Weights of a small transformer language model.
Size: 14 layers, width 256, 10.2M parameters.
Architecture: no biases in attention or MLP, normalized queries and keys.
Training: a variant of Muon for these matrices, 480M tokens, 7322 steps.
MLP neurons of a small language model. Each row is named by its layer, matrix (up: input weights) and neuron, and shows model dimensions 0-191. Each number is 128 + 24 x the weight over its row's rms, rounded and kept within 0 to 255. Numbers have three digits each.
Before each neuron's rows, "fires after" lists the tokens most often just before its 100 highest values on Wikipedia text that the model never trained on. A number after a token or word is its count.

fires after: "A" 13, " T" 11, " B" 9, "F" 7, " O" 7, "T" 6
L4.up526:123174147103101133123131122169112134085086123130091130115128198158100085132110118123158122134151136107155152166136116113109145121134111115149108114098133093143099104130137168140117172111150118119183099109145160135147141133152128144144115126113119101145120116117155127123119169114112100119099132083141153121143113099087120119109121143162099095127133165167091130112114163122134115120127111205145118161106157114104151114134139108166149196137155135090162119125108095139116151170127130164133175101122095108130133132140130125110124147150085143125133147187152124103108148137101130131

fires after: " " 40, " (" 9, " a" 7, "c" 5, " c" 4, " p" 4
L10.up884:165157163146168144151104157126105107124102141090127108133133148097088126104150117143124144108143121122114126119127132110073112108109148097144113084127162115092127121116142098171151113112153101161175132128127083118117147164116117178147158175157084089128114140165130158168138145149140185117165134135140113156106114126112113099096114144078198122094143117125084100156099102110168124072104139117154118137107128139151150116115120130141131120108145123163121112126113116132178174117136095171157111107148086118118088146109108148147164119129095090142160117153144163089122163141126107128

fires after: "h" 21, "p" 14, "y" 8, "ph" 6, " H" 5
L4.up406:138108141153117117152178108095143149114132099131154138141158089137130077096115137165132158130167135117086153113086123127127137157174108108113105126117160103143165152086117115114143126141114119163128140171114129088147134126115092148149118136082084201167124163168155114183126171109123171139150143111116145174118115122139143076117141150124141131096137104160104143136144146158081123111150081124138141158121132211118100144207132098096145102106130151152106128136124149137130136122151170112113129135101079137163110092123123119128101131091117131165114098116134127090150144135135133115

fires after: "et" 16, "ic" 13, "or" 9, "th" 8, "r" 6
L5.up832:153116150132117131099151118108148125106093129085129157117146138150064114140101167114095105137128160138078120103106122080119162135101131150117156137122127137140099166133138103119153137132112161110129102136116091089111136130108127070144141187131157153151135137137165147117124124113152136114121106137107124123123059118132151143136141111131148124177139144151081148143103180115142124145119131116156135149141099162097160131114130080160072090135116161147178140133141140104155107102135116119107094130145116106097151139128184071139119150161081135125136122139143143178117166136156076102

fires after: " " 22, " with" 18, " had" 7, " and" 6
L7.up612:163153115147116104150134135129061131093127150153116093125131142143131128144109134145121070153162138120123114105098105131156149131101131106125135172078162137146164171135110122109154076109175105150124165168153130112110105102151123134170157109144111155153121134110113146150089044135073155114144135117117117124128146130135153130097114173170155124102172095170141133099095122141114129146111152148138126133083149135121091135144113154151137097104116107116156126165115145099132128124141107116112139177133143140142105096168145120117127107142141159095113115161057156141131128119083125065

fires after: " G" 12, " in" 10, " St" 9, " s" 7, "o" 7, " h" 6
L6.up158:087137136121134104106108126111116078135118162130156131144088160144156123146137089144119146120084102132114112146148126153098051092143098107164139118147120114095062133155138125154119149124092134107134108073073153124098096175140096157103162157129133120159153171122145176163121066137132117132079128086124144146110132164143122120119125109122138155154141122150103125120091143120089100128156136140145124158146171146126135153165123125124127103122171130121122138165114104130103107152117125079137093126147113169178159173130116159105182128106140124138154155072102118112151123150107173141

fires after: "ic" 15, "h" 11, "or" 11, "n" 6, " Har" 5, "st" 4
L4.up405:124120075112155090132141157155155050129144141103115131122146091125077112107124130146131127094094121104100147123123128120147083108109159109122155094146115106144131136115159104135151142087127143089196068126139123114121131132143106167145189085127112092162133111159143127150099118145134098115112108123132092114155091124137138142114159129088156099140145100111118107143147158114110113147102136153131108148154146167158115132164122113136087137099147121134152150074132157148111167090144139082138122155148173115117145114128171079108122109142158127121154117137107105121141123170122139113

fires after: "b" 30, "ab" 7, "emb" 6, " him" 5, "enc" 5
L4.up546:091130086147134118118129139173086119083133161094141157134139112126079089140153154109114114094155134149158104100144125060126150144192141094123114158140159115157139137129125107166115119121142140122129145116125104171107103104146141082140095142120116162140136099126132147115142082120193121139113136103133130097115108149151133114136125117148161123096090117151112101139142122120144120095139115110097108136126166118121155145088103135093125085115120114150102102149155141119135125109133088126137148134157116153072155099138169108104110137113115125147128156137162109122091171169128127131

fires after: " B" 26, " cent" 7, "b" 5, "B" 4, "emb" 4, "==" 4
L5.up978:108116155136121156134129106114107137126139143118138162109128114110115107114133178106128138086164103107153171116102163105175153137159126121175147140190081116140128147106119113127144139085106168093126163150142098158155147147120108114110151102120163121139140117109140122112119056159115110123146147133137136124137163130129170155094140120146142082145086100163084140084128134126150114136107157132096066131098130141127167136149097091105093152135132119140144159157088159147149118107118110126129152129088104103083137083198133105136128118118125141141101135141136153130102144147101160129

fires after: "ri" 15, "s" 11, " Res" 9, "ate" 8, "g" 7, " due" 7
L4.up418:108150108110155135134157154092161161121135124159116130107157117152123101132136151119163084134155142183109113111161129106120148155134124109115132174140188153165140094112158118098152113137153143097110121143083148120144126135111119113114127112100126159159157137107130138145097127137144128138127158135124159125119086134089110136131147118077107119207160139108154155115132158147130113118122123094104123137133131134157131090159130130148142120129122133111094114154116088122101137087134131137104158116149149122151082099132127129116130131136124097148136149059134148085154152125158122189

fires after: " " 26, " S" 11, " s" 8, " |" 7, ":" 6, " a" 4
L11.up290:130139163112139122149167130111102146145132108150157137168134119142105123136158104141160120120124089129136092119097126117121088112114141163127130094124148095139109155149102146117152145161152139133179109099102129121124119175138111122126103101137113123139145151142138127117135120118121151134106061125092134140136109103128121158136127114115165156132121083114161093135125088147134113112212119120122120109097076118128139107134135141124121073123169142122111082166164105129155122127187083144128151114143110098117122114172157174094144130145143100125195123103102102118124175139159125113

fires after: " s" 24, " sign" 11, " |" 10, " S" 6, "ron" 5, "S" 5
L5.up562:133142116111129155144128161154097115094137124143153077145131121137146114126134081119120145123130147160135145136095121096104112161117156113158172137098104140099114149182123162084107136122119150136144106144092124166060109095195115161121178144134153107143102111126131138139149120113111160103152153092090112085119113141122184142123108131154123116114099126145124102115143119140150119102149121167108103163150084118168117144118044138140089158127139125132087123124116121169152130152082118153130105164120115121154145131125119100123118158148128131145089135152132113105130140131127137089

fires after: " the" 47, " " 13, " n" 5, " The" 5, "The" 4
L7.up369:138157176153113145147157109144112177129107156102104185101136171111142122156077098148111152135093118107135153131104122127147106165098131150115097152129144155128123115096126126145082062156142140130116161117105087150123130119149131110107100114111135136095134116139116111169124099101109195084092128116144114104133140124119140115164124158183146125107139107113126137114101162131085112157139140110109151109160148117108115122139141079170143130110125104094164151139116186158144130118132132126099086171090134113157126111165095179118115105150118136121124061109134140155157106153108115115

fires after: " " 52, " a" 8
L7.up174:136140147131147148087164129184097134141110121129134131152169116082160123116059115114137155137134143120111117159138147100123136127102161134133091151138117112184134112127103100113117077126161132131106155172141128123120139150163106125146116132109157138165114125141123119138115091081155148085137115091155143127108112141102104114094124161151129137115165091148145113100117171166157141095117124122116135145149118101132173139123154174068118143131126127153132115135131163090146126082101109128142156143101168159127078160138109097102107103137127129123136186115115160146109090116090116077

fires after: "F" 18, "A" 10, "T" 9, "C" 9, " US" 6, "I" 5
L5.up823:144121113118103151106114121135139133106144164126143112117128117128166169120146104123104088176127101092141133136146128167110110135102169132132109103152109105115126126131112107103134152117090128129112087127135136165174150166092164115139099109144142111126121125163117152096109118119087140135122143095120061179144137128132106085101127073105139115118136132100114144136093091148128127117108120111150101150115135183140142078126128176126129119153136147091137142152115095125142115124090184098127073140134136176120098130099123137128132181116155094173067130153104162170119121141153123169

fires after: "enc" 15, "g" 12, "ri" 10, " dec" 6, "c" 6, "p" 5
L4.up623:132129171116137123145161168151118128108122133174138097104121133091112082113126120138181155166134145130143128120097137120161174136137138070151132115118132075121154099101150156147123104151103137090130073096141143076129135129134158097101119169111150150122119116109118088129124089138134141061126136124156116114104128134073143144137182112082122111128127121134120174120120124174108143161101155123140110129093121134168119128137103146130172139126132144138121120143084123128101145137100144172141152151127072139124170056109101150154159130119162163125108100123096120127159132146112120115

fires after: "F" 18, "S" 10, "A" 8, "I" 7, "C" 7
L6.up46:108138061085128108118148136136147108129121121139121131123152112133150162153150089096165129165144126148130146159130206164133093138138092140066133119105109141124162115145142168137136128107124132130081125136108133108097129157137137128143140107149138114145128082127084162113125159147123156153132142112139107164112132154096133143122148113097130132137101139153134136165093124136125094112141103143137135147109107146108085091085114134114137137163137128120113068182133098140118106077115130163095103119081163144102131111125124150127137138122104119108112147140187111154045102120134148088

fires after: "." 13, " l" 11, " y" 8, " (" 8, "-" 7, " \"" 5
L6.up497:151126122086112127139124090112113135155154083123151150082147119165104116100118088131137120145139146094098139131117171130142119115134114134121171121080123121093111109154124133107104129114133120120137136117133095118116105109136147160127169136127115130128148082120140109122133128153101143139087155114145096140117091171109144157101149132147114093136121147102160124088163154133118117119097160146120079134151101149106118105133114128129129106107104135133146180134086092132164071137083134090095155117120123161133159110135139154131179160141099113152110114107126137165110112129094110090

fires after: " " 32, "8" 10, " F" 8, " n" 5
L8.up451:128114103095125103154121110144080153115092144119075123168165151140105133128108092171146110116122123130137134143121104115118130106097170091110169137167121144140168161111110098105180131147159128128095139138103109126132097138137139086156138177102144151108116132129166102138136129120105114142102118107140135117096172138096189100165131175101135130145113096140126148139099113135140180112153113087122114123144155115132176102155147147113092124139158119134117084155122105112146148128111115150147160165154194124115093130107112146078078105091120127145138105147111139108127119157089096121

fires after: "w" 15, "F" 11, " O" 6, " F" 6, "if" 6, "ar" 6
L4.up457:100108080157110132093123139108117118089106125126114118118125152105091137149121098147141088162113112104140096138139108119119195138147121120123121131151142143122131113151114161105150148165140108122168179135112116109122124105101131119158126129140122132115162188121127124112122114136133120130143151111130092049169154145108138080139152160148128094126112139184144135132121098099094115089141123134127145148186132105142123144132144117129152159118144112114154145109144102145131152159099138155120094132111113116112132110149128135119099101161128118188128142118097103165139169107112128140

fires after: "." 44, " " 13, " $" 7, "-" 6
L8.up913:099127107105082156156133177120132116179145076101094179095157119108183110129157142133152084092138122117117173098136136167119122110113142103148166141140105130097117150131115131119106146171155121152143125139146120134150151131104161110179096160137106099155089109135114120133131141127124172120120111073158084124150120130126116118125118105122103107106139095108120089119145139122180092129130119113121090118135119154121134121138117172146177085177138102169103075127107075152122125135123113132157147124146111152114103156134101138096152152133106133142162105110173145142100098173080138120

fires after: " comp" 16, " T" 11, " h" 9, " W" 8, " Comm" 7
L7.up826:118122167161136106098117095127132150132158135130125135114106111130149139144129124127131146115159105086116138107119191148136119137113147155138125131123102137098116147121152176068163155124098147140083156113187114099116104140135127139162102135128125148114147088178098117111114139171161145149143140164098155139117157117105143170163150157158133132148130135120074183100126131131075135131123143116174133103136154121145149125181115119125162172111158122113115110129119099109059121145127133096124075117126128139124126142149107088094152176127136105111127169092099132056139140117124160144

fires after: " M" 11, " In" 11, " B" 8, " T" 8, "S" 7, " S" 5
L5.up499:114108122140095145124152121157143133127148113124082145106103170131117090083159124145129142097105142105125138162103113123171153118071101125163146137116095087112123136089116110174103111139103123138142127104105143107122143107135138151104128119149111114138138096074106126097137126095132120075145130146085113165135155136129119131155161169123184131099122155107124098140108107140140095120133153120117125165167121125096158133111109095119103139111077143131130149081143116083143106110093106170105133139185075143114156144125132160134141126102131118118145115148143084119134139170111155100

fires after: " W" 20, "c" 9, " C" 9, " w" 6, "e" 6
L5.up919:069133150123136138142128174123129111119160131171154151118123132122150145134122158150124105141129050159134148118098109180115115105074150124177130102089109111105118090100141115134111099123137108157116089112150109106141138126137134105101168148134133146104118115131152118162098108127177127121137118090140164145157152142151102134129116095093101146148122109128098102143154103156126149123165155096125125127067160097127130110179092162152148104115142090104137116121136131154110138157156110124182131181139099136091117126125156160098124097129140195134129108089119131143171111113134129155

fires after: "3" 16, "2" 15, "6" 13, " S" 12, " s" 7, "S" 6
L8.up397:118142130111117149123118149069096123092158128107090126130154171145112190128090101144129146148145147155084164119089091138103094106102136114146149116163119137124145148126146168141126126106130152115140148165099130104093171151120125157095145133127164104146147111158122142110126122129105144088077104157102161136111102135142079136116092102131164136129136087162137090108095142130084144132095170139115124093169106060148153119094123127152095130135079141127118148152143142131123123156131133125124119116111133114098140176156118121116116135132103133116119129193094167107134136129141153146

fires after: " inv" 19, " Res" 15, " pr" 10, " Cons" 8, " res" 7, "s" 5
L4.up208:104148105138123149137162137138107120121119085119134135136148117124128125101154128101175117151164107139148120125172082100068139119113109115113143112076141142125117135084119155135102159106094120155116096147126170134161136145127104114146165103107131138172133148159114139148111111145093149159115120135125158082113121101123150137127154092145120134069141160142102125118176114148129137091127132112103121127164117101166142093115087128155102136112118163128110131139117133174124156148121108187104113103110140141137064083102115070107144149179081123141142156132124141146163141140165150081

fires after: " |" 19, " G" 14, "field" 8, " D" 7, " s" 6, "ah" 5
L7.up516:123123111137113121143158156130123095121157124137116111162114127143117154099173119154124141138148125114124117164147125102085100126146130123149122106087099100164094163150138185110105151099151142086146143126076100130166128123129097136115126167154092152185157130134172135161143135135115126156130117108194149111082133149132150156125134145140129102087100133120097121134129144121131137130160141105122124110166110115144123140148141197124128128137147107097132090160158145102115126103120117098171115140136139106099128163154096120125163130110120123143095122113082181126156121108073130143

fires after: " h" 16, "re" 12, " e" 8, " W" 7, " rec" 6, "e" 6
L4.up718:137130137143119111108134138104133118099164082142136135124144121120155127176105114131125072122098115109118113122094138162139069135114123120157116136162132088080126096043152149119114143078134097106151134134092064109088138157166118104119146150147125155120142131133135108160090118137115150113139113142150185106130128120099119183116141129134136148158113115138100166098145106119138162155121127125143128110103113136125134111148158117129145132160178080103166136096175117121127131144160134127133120136139176098152088136142109137138078128118149153147078154126091123121146072154136091086